config.toml
vocab_size = 8192
positions = "rope"
rope_theta = 10000.0
attn_scale = 0.125
tie_word_embeddings = false
optimizer = "adam_variant"
learning_rate = 0.00131
warmup_steps = 471
final_lr_fraction = 0.0
batch_tokens = [32768, 65536, 131072]
max_steps = 4217
MLP neurons of a small language model. Each row is named by its layer, matrix (gate and up: input weights) and neuron, and shows model dimensions 64-159. Each number is 200 + 40 x the weight over its row's rms, rounded and kept within 0 to 999. A neuron's up and down rows have the sign that makes its largest values positive.
After each neuron's rows, "fires after" lists the tokens most often just before its 100 highest values on Wikipedia text that the model never trained on. A number after a token or word is its count.

L7.gate115,124,243,123,205,204,233,160,244,225,232,219,198,165,178,238,184,219,203,276,259,181,192,161,235,153,212,180,219,247,214,190,143,215,288,251,194,192,143,234,244,233,195,211,223,220,208,168,137,214,153,248,241,185,216,157,231,228,181,165,198,244,247,219,194,220,141,196,253,227,159,263,152,176,261,197,153,198,265,153,213,260,219,205,157,274,196,206,127,189,154,166,169,246,269,182,187
L7.up115,178,144,171,115,131,278,194,276,237,213,125,130,152,250,251,215,235,157,235,171,283,188,224,160,190,158,204,236,230,165,236,252,232,201,174,125,258,218,223,201,242,217,168,152,170,173,207,153,187,224,225,218,171,182,237,247,138,259,232,165,220,242,247,164,220,195,236,206,181,127,180,161,229,197,275,229,203,212,196,205,253,187,273,214,182,183,178,157,230,120,202,218,225,258,165,206
fires after: " |" 28, " United" 12, "," 12, "|" 8, " the" 5, " was" 4

L9.gate306,289,210,194,138,224,293,219,146,190,199,193,196,195,101,259,164,233,141,206,140,249,242,240,231,212,203,160,166,174,266,155,118,220,162,255,218,220,181,231,146,200,266,193,220,214,228,255,274,195,186,215,230,167,216,173,201,245,208,262,205,280,107,154,173,194,233,188,204,207,198,232,100,237,216,201,208,195,190,162,164,97,251,185,180,174,241,101,198,138,224,155,233,184,213,197,233
L9.up306,229,217,239,195,184,227,197,239,231,214,253,184,249,247,125,240,197,251,111,210,266,213,259,219,188,254,241,213,197,141,231,291,191,151,175,217,148,199,164,221,127,215,191,181,225,252,212,142,144,210,206,200,265,210,261,201,229,243,141,191,132,168,213,184,206,190,184,268,163,213,241,282,260,231,192,153,149,218,223,223,247,239,163,192,215,159,256,228,181,180,194,168,212,158,217,137
fires after: "|" 55, "\n" 11, "Early" 5

L6.gate29,112,267,158,214,197,162,137,119,247,199,213,187,173,192,260,170,206,178,273,278,212,194,232,177,144,208,256,204,259,250,272,261,193,187,240,164,208,116,207,155,215,180,253,222,231,249,154,121,238,215,251,191,183,204,251,245,249,239,175,185,239,205,208,173,187,215,249,187,168,242,218,235,168,257,178,260,265,214,203,200,185,199,166,165,196,184,292,159,188,202,159,136,173,234,174,189
L6.up29,197,222,214,154,210,165,190,179,158,271,250,155,206,208,158,116,168,195,175,196,85,204,165,188,232,180,276,200,147,156,218,250,169,220,145,212,251,205,159,188,173,238,209,206,194,264,220,176,165,241,173,146,190,258,236,155,260,210,157,246,180,109,177,291,148,188,188,173,169,269,143,153,149,218,134,287,197,151,254,250,226,287,175,200,151,220,165,161,207,228,173,242,212,155,164,192
fires after: "=" 57, " (" 5, "," 4

L3.gate231,217,240,195,196,171,200,277,168,288,146,155,207,198,148,237,159,216,163,185,210,188,231,252,117,222,246,139,171,204,285,262,192,207,224,202,245,264,232,221,179,177,221,214,147,262,227,221,170,234,133,209,274,228,236,172,204,271,217,139,165,173,191,140,212,201,194,158,188,144,177,226,128,234,89,187,255,225,251,207,267,237,199,204,248,217,268,254,124,105,205,207,209,190,154,182,255
L3.up231,255,200,137,206,208,228,271,168,212,201,287,191,154,205,226,141,200,166,173,236,219,226,260,180,188,263,136,214,191,88,217,217,206,249,173,309,200,184,164,174,144,233,190,106,212,185,168,153,226,175,168,214,205,241,211,198,295,195,259,231,216,270,213,199,175,212,162,252,194,209,285,176,242,134,175,174,171,249,165,226,271,168,252,216,189,285,221,193,165,230,174,190,281,250,147,205
fires after: "\n\n" 29, "\n" 13, "Career" 8, " (" 7, "–" 7

L5.gate284,275,258,273,199,163,199,218,205,189,138,219,218,239,198,166,211,240,115,200,273,246,200,140,184,227,223,157,214,242,226,233,69,240,226,174,188,240,169,200,227,180,269,128,151,176,167,177,214,203,220,212,161,174,205,206,220,234,213,237,151,223,111,162,166,219,186,265,234,248,233,218,131,247,232,121,222,231,183,196,164,222,247,222,185,189,149,164,189,190,195,179,200,213,143,245,166
L5.up284,199,238,197,123,160,251,109,163,137,193,135,209,165,236,183,209,226,188,95,224,217,252,180,143,133,147,235,176,211,248,206,206,274,170,139,199,186,299,184,213,269,254,252,226,176,131,179,204,143,246,161,200,159,169,114,127,199,134,113,215,181,165,163,191,206,227,182,174,194,207,236,217,197,246,227,123,244,202,187,230,215,193,163,245,247,209,135,287,195,225,258,215,243,110,200,163
fires after: " (" 46, " in" 6, "19" 4, " GA" 4, " GD" 4

L6.gate259,184,252,229,220,146,203,181,217,153,116,173,194,250,216,103,179,220,181,124,280,197,220,161,165,170,224,200,222,190,244,243,138,181,202,209,291,171,167,184,195,210,169,239,255,193,232,236,224,127,193,193,96,154,249,166,177,145,204,161,125,236,195,134,238,210,197,205,195,218,161,145,147,143,228,174,153,210,153,200,203,185,221,259,164,170,201,125,248,248,160,220,102,186,188,218,199
L6.up259,203,210,211,176,182,214,200,232,185,146,246,232,166,275,204,216,193,244,190,224,212,176,228,231,257,148,273,240,275,224,201,238,213,235,107,143,155,240,166,180,214,238,249,175,243,192,207,257,218,244,165,205,283,180,185,208,266,132,243,176,145,265,173,181,163,181,222,189,213,275,199,181,163,164,152,211,168,157,161,184,189,276,200,233,114,177,171,141,147,231,242,180,207,236,173,176
fires after: "\n" 50, "." 13, " and" 5

L9.gate251,299,185,227,192,132,243,199,189,204,146,224,199,223,159,162,175,165,247,145,154,178,187,139,221,157,193,198,184,258,201,195,195,260,255,212,264,269,204,186,251,232,172,301,197,190,268,169,176,193,188,202,245,151,205,155,274,270,172,256,205,247,240,123,226,205,228,269,231,252,204,197,235,170,162,170,196,176,206,190,195,160,179,94,162,207,160,134,168,219,167,173,197,218,249,195,286
L9.up251,150,225,181,164,210,179,213,131,211,149,146,224,212,115,296,204,238,224,252,243,253,266,210,236,216,152,114,220,202,248,168,238,144,147,175,138,236,176,177,212,193,203,192,244,256,226,213,202,216,282,203,178,200,236,256,308,235,286,208,211,310,205,243,188,166,247,159,232,210,234,235,227,166,217,216,229,154,238,174,222,196,179,264,192,170,216,172,196,132,241,159,140,141,230,174,152
fires after: "|" 33, "-" 17, " and" 10, " the" 6, " but" 6, " to" 4

L5.gate311,121,190,182,130,126,147,140,207,232,165,146,174,217,119,246,256,211,197,311,153,200,253,247,258,172,254,298,205,284,205,189,192,192,137,212,238,233,223,137,253,193,183,190,183,213,206,194,206,230,212,154,143,261,160,175,239,219,155,219,136,163,270,157,159,220,235,156,138,208,142,178,250,182,178,212,219,157,125,136,200,150,205,154,229,215,205,156,191,235,260,202,179,188,174,215,207
L5.up311,176,163,176,212,260,194,154,106,228,237,198,230,202,50,176,139,197,251,200,243,292,272,184,196,179,296,196,192,163,159,203,186,160,180,236,164,226,142,162,253,189,176,222,229,230,282,226,199,196,213,167,123,185,172,215,183,198,171,150,218,203,198,194,183,250,288,260,213,165,184,228,263,162,245,100,206,220,317,181,199,219,204,198,179,197,216,215,169,305,160,198,269,216,274,179,232
fires after: "|" 29, " |" 19, "00" 7, "\n" 4

L7.gate298,187,197,166,185,207,191,208,295,180,167,238,227,192,175,178,155,194,196,107,163,143,198,145,182,258,145,205,191,135,268,225,103,182,236,199,230,170,255,160,165,215,244,183,159,173,223,140,204,224,202,202,208,274,117,208,201,214,178,190,270,237,268,199,206,200,222,191,207,191,246,144,183,149,252,229,172,266,200,220,269,218,206,181,211,153,195,140,186,173,257,225,247,217,221,211,165
L7.up298,272,214,177,190,219,282,244,218,283,149,255,204,139,224,211,168,158,112,174,210,194,224,238,213,189,194,206,172,197,196,167,233,251,208,245,167,253,200,194,220,244,115,205,221,211,125,208,205,201,200,170,237,207,195,182,176,226,151,277,147,179,193,219,275,228,178,244,185,190,111,204,218,218,233,194,183,165,149,212,149,195,187,160,204,167,277,211,199,257,186,152,237,259,154,197,224
fires after: "2" 13, "1" 12, "4" 11, "3" 8, "9" 8

L5.gate88,177,226,236,262,313,173,192,201,142,207,177,227,212,153,107,174,191,211,200,176,191,210,233,198,200,259,221,246,200,206,145,127,227,209,189,231,219,186,171,157,128,166,232,212,175,274,192,166,208,184,163,190,236,195,177,215,209,227,180,228,188,139,139,166,98,172,212,212,234,242,154,159,259,228,118,172,248,229,147,205,206,160,259,165,201,210,187,196,182,247,196,241,181,186,137,133
L5.up88,215,154,294,228,237,171,265,234,198,110,222,216,179,253,204,163,245,218,213,175,266,167,200,266,212,207,264,196,242,171,144,150,223,240,177,214,147,198,227,101,199,204,226,137,177,203,237,159,206,165,259,180,172,236,182,130,203,238,111,239,224,186,136,195,170,176,199,217,146,211,157,153,188,166,244,187,154,138,224,264,89,223,256,168,195,203,172,192,172,236,236,170,222,233,157,172
fires after: "." 49, "\n" 11, " of" 4

L9.gate201,229,238,245,255,270,216,157,220,146,183,166,170,177,213,208,192,244,140,149,226,231,165,199,306,176,186,239,196,211,215,193,173,240,193,233,242,218,136,207,187,180,206,205,186,114,130,236,216,123,172,160,193,190,171,195,165,175,131,249,253,249,209,197,178,197,206,146,155,198,204,251,151,218,162,169,199,187,215,196,210,170,209,253,214,207,168,191,183,157,180,217,177,196,246,151,194
L9.up201,186,216,165,182,221,196,253,218,221,215,220,198,191,161,161,252,264,213,209,193,235,266,179,226,125,284,252,203,255,171,212,208,165,226,301,123,227,160,217,281,242,182,222,231,202,121,229,225,126,214,163,115,153,156,243,222,247,192,200,222,243,196,211,196,236,174,177,212,204,187,222,132,234,210,208,220,163,254,168,261,220,271,234,122,254,263,173,190,255,131,193,133,200,198,173,161
fires after: "\n" 43, "|" 11, "\n\n" 9, "," 4

L3.gate166,245,168,217,181,189,222,178,146,75,254,138,177,153,259,274,163,233,131,200,218,230,209,199,207,216,149,195,211,239,180,240,220,247,187,191,192,173,177,262,168,134,217,183,153,243,202,248,198,268,221,176,203,154,215,209,189,220,222,176,191,224,220,299,188,143,241,211,219,204,218,136,146,216,211,251,207,148,213,188,196,226,211,138,219,202,233,245,191,185,151,188,169,187,213,181,194
L3.up166,217,230,194,200,171,205,151,136,86,220,212,183,190,260,261,187,203,143,190,223,226,156,190,228,200,178,200,189,227,195,239,172,234,223,219,171,187,165,262,178,137,221,175,174,235,211,218,233,208,217,194,174,110,185,208,187,281,227,194,239,214,202,294,196,139,283,217,251,217,199,178,142,218,228,248,174,139,190,213,170,235,218,125,194,194,194,222,187,206,156,200,167,223,184,218,206
fires after: "." 79, ")" 7

L5.gate228,208,152,138,171,184,159,179,190,210,227,253,228,198,109,195,224,192,190,215,170,180,223,168,243,177,327,131,274,180,189,198,169,225,205,214,240,263,169,142,240,201,237,179,213,225,236,117,243,276,184,189,166,226,167,193,172,212,112,183,216,228,218,179,197,192,169,179,207,206,205,251,204,207,268,151,157,188,232,175,172,294,224,210,196,268,199,226,149,255,228,116,194,268,117,193,213
L5.up228,155,159,125,179,191,215,184,187,277,231,215,176,192,158,214,147,145,264,191,219,221,226,222,208,255,171,179,193,197,197,140,276,188,173,233,246,185,232,201,235,199,152,276,183,205,266,230,248,276,200,238,176,189,184,163,161,204,208,199,254,223,184,169,183,210,207,194,166,174,233,175,235,134,268,265,255,191,245,228,272,141,191,190,181,196,221,261,187,159,222,236,119,199,242,194,145
fires after: "–" 27, "|" 21, "-" 17, " January" 6, " |" 4

L5.gate110,172,168,210,173,230,298,181,253,204,167,167,204,188,208,221,207,266,154,219,216,228,241,201,107,187,225,193,183,145,212,225,207,212,182,232,169,194,111,161,189,160,181,205,203,195,143,273,273,193,132,229,180,133,198,238,286,190,256,283,216,162,218,162,206,204,224,213,223,246,267,118,227,193,169,274,182,256,234,156,151,173,276,242,288,193,213,188,245,159,205,174,155,212,292,233,117
L5.up110,252,177,176,233,186,203,176,178,162,165,149,192,176,182,136,267,161,187,222,202,163,200,168,187,197,227,214,222,240,150,189,191,241,314,186,217,204,144,173,220,163,204,189,197,151,181,197,182,197,169,173,125,183,222,261,192,175,194,276,231,169,232,238,194,151,311,223,220,254,241,177,93,205,169,231,152,191,121,189,198,199,219,241,165,203,177,174,102,172,124,195,182,146,288,167,146
fires after: "|" 27, "\n" 18, "\n\n" 6, " |" 6, " 14" 4

L5.gate75,216,149,138,225,197,227,243,178,235,192,211,265,224,231,206,127,214,231,219,195,210,262,199,239,164,179,250,240,158,231,263,202,247,263,151,161,163,180,218,276,192,198,268,83,209,197,209,203,288,124,324,270,280,259,165,204,221,145,174,224,154,161,173,145,219,172,230,184,195,209,201,198,165,193,235,167,180,165,130,184,247,206,205,250,179,177,189,238,210,229,175,193,262,223,175,183
L5.up75,265,181,148,155,227,137,142,173,229,250,275,202,177,142,177,108,172,219,177,163,194,244,271,222,243,238,217,250,206,154,167,291,202,202,249,173,210,141,222,224,158,136,141,157,209,249,210,252,145,199,175,187,183,225,233,224,211,211,223,255,273,167,178,134,246,231,230,179,262,265,201,179,221,174,254,138,143,170,213,220,220,146,176,177,163,254,238,203,163,210,174,237,150,193,230,223
fires after: "\n\n" 19, " career" 10, "=" 10, "\n" 9, " life" 6, "Career" 6

L7.gate107,224,179,302,192,185,215,202,156,221,190,175,250,170,168,210,192,214,134,243,212,128,149,228,211,270,261,294,237,201,238,207,198,271,191,244,234,188,234,253,215,153,215,187,215,178,258,171,204,238,133,179,174,137,165,135,191,186,183,208,179,177,229,228,124,185,224,144,238,280,214,247,145,197,128,185,180,258,158,163,222,213,115,213,113,259,239,152,163,221,145,245,190,182,249,179,242
L7.up107,205,210,224,204,211,131,230,171,231,112,147,218,214,187,211,244,246,179,181,217,216,166,250,151,308,224,173,183,244,170,177,162,298,231,159,170,174,163,167,197,127,157,235,165,213,200,225,221,205,125,199,159,175,207,113,223,167,216,243,203,230,285,181,181,273,173,127,218,232,124,212,160,209,155,239,158,179,192,230,206,245,155,201,199,252,180,141,170,152,102,208,241,202,193,154,188
fires after: "\n" 36, ")" 12, " |" 9, ":" 7, "." 4

L2.gate106,160,228,193,211,222,195,158,132,245,192,169,167,183,204,228,231,232,197,141,146,183,153,220,150,184,204,264,244,221,264,252,208,188,167,213,98,144,258,176,204,240,221,233,157,186,256,216,225,229,250,310,138,162,190,172,225,104,179,248,171,293,202,170,207,203,221,209,260,153,148,189,176,196,222,218,213,114,174,212,215,279,233,172,185,234,168,235,247,165,145,178,85,146,187,245,207
L2.up106,159,212,212,198,191,188,153,146,256,215,170,203,204,240,221,240,217,214,147,171,194,179,210,153,201,200,260,223,243,267,247,240,192,170,227,167,142,216,157,204,238,215,261,161,234,211,216,177,216,213,263,160,146,186,150,213,134,157,226,182,294,192,170,209,195,172,185,278,127,216,217,183,221,187,227,202,133,172,240,231,299,251,206,209,249,138,228,218,171,139,178,127,163,214,235,228
fires after: " |" 53, "," 5, ":" 4

L3.gate18,238,176,238,186,240,228,203,137,142,200,133,167,196,187,221,171,249,160,183,161,190,247,158,234,201,224,216,183,211,130,252,195,211,263,162,179,189,153,249,183,123,154,202,205,228,209,214,181,203,175,196,178,254,239,148,260,255,254,213,213,243,224,280,163,152,235,190,241,228,231,178,168,253,176,158,200,152,181,204,229,272,217,146,200,212,213,231,149,232,162,174,140,199,296,189,192
L3.up18,303,198,209,250,214,181,214,150,117,196,163,174,206,213,234,151,228,144,195,184,178,188,233,233,177,266,206,195,197,186,232,186,240,224,200,227,193,165,208,184,129,250,205,203,265,203,242,208,163,214,154,152,147,227,158,202,242,210,153,237,238,219,218,207,248,272,212,210,184,158,242,178,231,154,207,124,132,205,184,191,260,275,137,191,190,231,210,124,145,206,154,133,231,243,166,198
fires after: "." 100

L5.gate213,208,156,180,213,175,252,169,188,187,141,215,209,163,229,222,211,246,152,199,175,256,212,193,311,204,209,236,225,146,207,151,137,225,178,224,245,217,161,165,207,230,222,188,269,207,190,192,151,227,105,121,207,223,175,234,158,206,214,257,104,188,165,193,223,326,169,222,173,183,166,220,114,237,213,174,196,194,112,171,142,178,200,267,195,205,186,200,211,205,129,178,185,247,171,221,203
L5.up213,203,190,209,208,168,311,215,205,176,210,151,242,227,279,193,143,188,274,166,228,218,185,155,123,211,180,153,213,152,145,214,202,177,164,220,248,218,140,177,231,153,234,144,296,232,280,253,189,176,213,117,183,109,209,232,180,157,151,188,194,180,277,211,187,237,201,188,215,179,187,189,196,185,247,162,217,229,136,205,208,219,181,198,266,178,194,184,221,254,243,208,181,174,225,223,200
fires after: "\n" 26, "-" 11, " code" 7, " Total" 5, "\"" 5

L6.gate54,218,217,175,159,171,157,226,183,122,180,180,201,197,192,188,148,256,247,252,225,222,258,180,261,164,217,208,196,235,208,282,202,215,148,207,173,225,150,231,248,229,267,179,281,225,210,214,159,208,170,128,194,197,229,194,136,270,262,209,154,180,137,174,129,255,270,220,214,208,263,197,206,246,162,198,148,160,201,189,140,216,290,175,138,218,198,206,183,172,130,161,237,173,226,208,226
L6.up54,205,119,127,191,271,145,118,223,206,190,239,230,198,135,197,186,143,167,228,207,157,217,105,318,169,284,278,204,286,248,256,138,163,165,284,192,216,194,166,191,161,196,214,190,247,221,165,157,222,223,269,221,183,255,222,237,212,179,191,189,174,182,204,204,229,152,228,227,180,186,296,222,202,191,217,220,217,197,155,244,250,172,185,194,265,164,238,150,168,232,223,165,184,151,205,257
fires after: "|" 34, " |" 19, "\n" 10, " (" 9, " No" 6

L5.gate144,187,295,164,208,183,133,108,231,224,182,203,264,196,207,235,184,209,198,261,215,146,186,122,240,155,251,234,234,227,181,254,211,176,220,173,165,275,200,215,218,223,178,283,216,218,213,145,163,203,188,207,228,215,225,178,232,159,158,175,238,256,198,275,196,301,247,213,197,255,232,288,156,196,233,183,220,129,212,184,171,240,138,141,167,257,144,261,179,168,165,202,135,231,175,199,239
L5.up144,258,201,226,211,101,205,230,250,171,145,191,235,185,218,197,230,199,207,170,232,170,234,154,192,173,255,184,186,197,193,192,167,175,322,210,181,278,180,216,151,246,153,203,233,149,226,248,135,181,152,197,138,245,231,214,183,197,211,272,189,192,248,174,155,177,208,185,157,183,202,204,270,278,120,211,134,176,202,164,174,295,162,203,146,290,172,187,173,208,137,231,186,192,221,175,250
fires after: "|" 47, " |" 20, "\n\n" 9

L7.gate306,264,203,160,170,186,233,249,243,216,183,216,201,162,159,288,192,204,147,216,226,201,232,164,153,179,130,111,218,168,237,242,203,194,248,188,202,202,178,278,226,155,165,147,213,225,212,184,191,262,212,206,233,190,259,135,236,182,289,267,257,205,240,229,174,147,242,213,250,216,212,251,171,301,177,184,254,221,197,221,243,255,262,243,229,245,228,284,146,197,217,193,175,200,208,251,148
L7.up306,253,180,197,160,203,195,198,192,152,114,208,213,214,172,184,256,223,259,179,270,182,198,215,254,231,201,242,185,182,165,196,204,223,187,195,226,224,187,187,267,231,136,187,215,136,166,147,149,193,186,134,129,220,197,257,250,209,218,182,217,281,294,243,178,189,208,211,186,162,229,145,181,199,167,235,176,171,105,280,230,180,182,174,172,246,248,136,288,131,304,196,182,216,183,212,179
fires after: "\n" 38, ")" 16, " (" 5, " UTC" 5, "|" 5

L3.gate63,267,182,163,225,129,260,252,259,219,80,294,246,208,223,207,246,207,191,233,213,131,128,178,207,217,202,174,169,220,254,182,266,214,199,115,156,214,219,147,197,251,208,207,207,152,247,169,291,220,142,211,237,259,218,251,228,225,292,218,164,243,210,254,230,221,212,134,166,208,197,231,154,256,275,260,205,238,84,189,199,198,136,137,210,192,163,164,185,227,185,187,308,193,132,201,231
L3.up63,264,164,176,190,160,164,236,228,196,234,233,179,232,215,199,210,127,165,211,184,188,273,134,154,258,237,143,198,184,215,153,183,218,136,246,178,181,256,201,259,215,227,275,109,237,176,207,208,251,143,172,192,185,141,223,180,137,210,220,187,207,242,234,172,253,238,226,185,111,141,172,174,227,198,228,219,205,180,247,207,178,166,301,208,216,194,190,267,157,188,227,172,227,145,185,230
fires after: ")" 60, " •" 6

L5.gate51,229,196,201,231,178,152,179,196,178,146,196,133,212,256,199,234,207,212,252,237,149,163,119,159,181,187,155,197,197,190,210,222,167,168,176,274,200,145,197,140,198,212,269,156,113,226,208,206,186,222,189,257,211,221,193,168,174,167,70,219,258,159,221,135,265,236,235,199,182,251,231,183,230,274,179,243,191,263,187,276,179,136,165,220,186,171,160,273,202,173,289,236,170,169,167,255
L5.up51,197,206,184,226,179,269,260,202,199,186,254,269,225,244,170,250,222,187,187,207,208,152,160,148,174,218,197,201,174,166,138,193,215,233,222,205,178,178,182,165,183,158,156,67,207,168,153,179,211,193,138,181,191,186,202,170,222,224,264,191,276,157,211,217,166,200,166,202,227,182,136,150,184,174,193,192,182,218,192,204,251,128,203,298,202,243,163,213,183,167,209,166,115,164,228,196
fires after: "-" 87

L6.gate189,242,168,163,173,203,237,224,219,117,209,221,170,166,207,261,241,152,229,225,200,192,142,200,195,198,192,222,221,204,159,212,165,236,184,198,196,189,160,189,233,165,150,154,250,232,145,161,216,198,211,164,154,183,249,141,190,175,181,232,144,158,140,191,202,175,158,227,197,192,138,241,175,224,208,236,227,212,184,176,310,191,242,177,213,185,237,191,166,207,163,149,209,195,193,290,208
L6.up189,226,174,219,220,260,196,144,185,168,287,173,152,190,194,158,205,231,195,126,199,202,219,178,168,212,177,230,235,231,208,198,306,182,139,142,219,208,255,133,246,229,168,260,219,208,224,194,275,188,254,156,205,152,195,148,197,217,188,213,140,236,174,188,128,121,240,217,212,255,261,228,226,189,129,238,204,183,152,212,168,201,150,195,176,190,243,198,187,180,186,161,237,96,223,189,157
fires after: " (" 16, " United" 16, "18" 13, "19" 10, "17" 6, "S" 5

L7.gate214,253,178,136,232,154,217,217,223,255,155,212,252,256,225,158,194,161,181,189,239,155,187,183,172,187,238,255,239,137,264,201,139,185,192,165,167,244,139,215,235,160,267,138,148,206,199,174,217,196,187,178,187,161,215,165,174,293,271,143,220,225,166,198,207,185,193,189,192,311,167,295,125,214,200,150,153,253,199,219,167,242,193,176,200,176,132,114,182,238,251,183,222,202,184,220,255
L7.up214,140,148,212,204,157,221,193,221,181,204,255,239,249,224,265,267,235,169,185,122,253,236,170,227,195,156,191,174,244,182,184,171,222,159,198,78,243,210,271,231,217,178,205,195,169,225,213,205,211,198,195,149,149,142,246,221,201,316,161,139,156,185,202,203,174,199,187,231,156,241,117,203,199,197,168,204,248,235,270,175,168,319,202,199,171,214,217,157,253,184,204,151,228,203,241,189
fires after: ")" 36, "\n" 14, "=" 5, "F" 4, "C" 4

L6.gate8,216,160,137,187,229,255,165,179,223,200,190,285,240,234,235,152,155,171,242,197,191,282,205,219,269,152,163,256,216,143,176,250,255,236,171,226,206,229,279,190,229,310,217,246,117,202,223,248,291,207,204,204,193,237,220,205,186,180,135,300,160,201,266,238,159,265,191,196,230,256,232,113,215,233,211,220,148,161,213,168,239,206,177,158,274,184,148,164,186,158,227,280,225,201,133,247
L6.up8,130,177,208,208,196,193,197,145,227,219,217,170,147,151,219,129,176,181,219,193,187,225,198,300,158,308,203,231,211,203,282,179,183,232,280,231,210,185,236,277,185,212,235,167,163,156,154,171,216,189,154,144,212,172,197,200,200,126,152,221,184,287,219,209,225,211,215,231,187,162,252,189,178,274,150,207,168,153,186,222,235,259,215,163,282,142,173,176,222,163,261,145,203,212,182,294
fires after: " |" 28, "-" 21, "|" 16, " February" 9, " March" 5, " September" 5

L3.gate65,199,211,236,264,148,131,227,195,187,229,197,219,279,214,183,216,194,226,200,222,203,236,147,240,210,218,260,224,202,241,240,235,180,146,174,173,178,165,206,160,217,169,222,164,192,196,258,204,154,282,238,147,243,193,187,180,190,229,102,103,177,121,153,161,149,243,258,158,196,188,142,212,210,197,167,238,240,207,228,231,202,165,195,221,197,205,184,153,199,250,250,166,251,139,285,179
L3.up65,218,250,126,184,199,218,198,162,254,193,250,211,167,157,190,198,231,187,281,164,204,241,231,208,146,168,170,207,114,233,259,190,184,144,215,221,218,189,212,252,177,194,243,197,171,192,183,210,282,259,139,168,245,162,158,204,142,175,152,216,150,134,207,174,234,185,203,227,220,141,177,213,182,171,96,229,243,327,191,198,170,178,191,147,244,240,166,172,211,270,149,156,216,192,198,165
fires after: " No" 27, "\n" 12, " 1" 9, " |" 7, " 3" 6, " 0" 6

L6.gate225,178,194,278,202,208,167,146,169,153,212,166,154,235,195,230,171,285,205,198,247,217,160,214,239,176,136,184,157,247,128,162,276,249,196,176,149,221,191,227,139,241,225,192,186,262,230,274,232,217,197,278,220,186,204,261,125,204,267,183,215,259,201,184,177,189,259,207,152,183,196,182,218,195,182,232,200,185,187,238,206,213,201,168,210,193,153,155,190,161,146,249,109,188,199,144,199
L6.up225,217,164,237,193,254,137,176,170,184,234,221,161,213,208,236,158,206,145,217,195,185,209,175,263,205,243,146,210,177,217,212,209,195,213,225,171,218,217,284,95,151,286,163,155,234,211,189,227,207,252,165,177,216,160,231,211,274,247,239,232,181,255,288,157,171,257,254,207,241,220,200,155,193,192,131,189,120,110,216,179,262,163,178,253,193,234,162,117,178,208,223,126,191,234,148,193
fires after: "." 94

L5.gate128,210,159,85,143,168,189,211,205,169,136,181,185,206,165,202,207,139,187,247,241,183,206,133,211,216,244,202,223,125,226,123,181,254,273,163,249,278,172,147,244,249,228,208,192,181,181,167,229,142,131,122,180,181,184,273,156,230,195,196,239,203,220,201,175,288,200,205,225,179,252,212,149,219,213,163,152,170,199,206,225,267,242,276,198,227,184,239,213,195,229,256,248,222,188,243,237
L5.up128,206,155,135,197,214,186,200,238,176,175,253,249,162,153,191,193,207,189,221,187,236,211,215,236,246,255,194,185,186,188,162,139,204,170,174,182,241,236,171,133,151,189,175,119,191,113,177,246,129,162,235,132,226,130,282,118,238,221,275,174,161,215,231,214,211,141,246,168,272,230,227,172,178,214,216,156,188,169,158,218,216,270,196,201,251,163,233,204,184,243,281,250,287,169,269,220
fires after: "-" 40, "–" 19

L6.gate50,134,269,231,184,152,197,114,229,216,256,191,112,169,217,261,249,233,219,186,168,191,235,208,169,193,128,227,252,207,249,242,197,210,173,197,219,206,192,163,244,255,260,240,185,198,224,153,139,185,195,231,187,217,161,262,210,189,174,153,226,203,227,220,170,201,301,303,220,195,206,134,234,191,264,150,200,155,172,200,225,205,328,224,194,181,148,266,167,178,197,180,166,186,276,188,244
L6.up50,176,204,221,205,175,218,219,232,261,164,132,208,161,202,186,233,223,187,244,139,183,207,166,130,212,250,142,214,173,234,189,219,229,238,266,241,137,305,212,289,295,204,245,167,232,213,179,222,211,132,230,257,187,214,197,152,213,159,149,202,151,202,184,180,182,151,180,199,192,160,196,228,182,191,191,185,228,239,210,206,218,317,174,247,253,153,188,237,303,180,260,199,237,229,169,166
fires after: " |" 43, " (" 11, "," 7, "get" 4, " —" 4

L3.gate74,191,214,204,200,151,197,225,220,234,173,123,96,199,306,232,195,260,161,154,241,182,121,166,163,209,172,233,198,184,266,249,235,215,173,234,138,188,194,225,135,222,229,150,168,194,228,231,177,219,201,215,186,208,197,165,193,167,203,152,197,198,210,201,182,189,233,241,274,158,165,166,202,157,180,211,180,113,178,179,170,300,180,170,193,154,185,266,229,133,187,202,174,191,234,144,260
L3.up74,178,150,222,217,149,268,211,206,238,164,156,181,164,259,183,184,169,172,216,240,155,150,175,188,158,159,252,185,186,227,201,171,268,144,263,189,148,186,235,214,241,225,226,146,144,279,202,168,209,244,213,173,260,201,180,211,164,183,180,177,212,163,177,203,230,264,222,227,145,162,148,174,157,202,229,226,141,131,224,183,236,217,205,215,208,164,189,254,192,221,196,130,147,252,178,252
fires after: "," 38, "." 33, " (" 11, " |" 8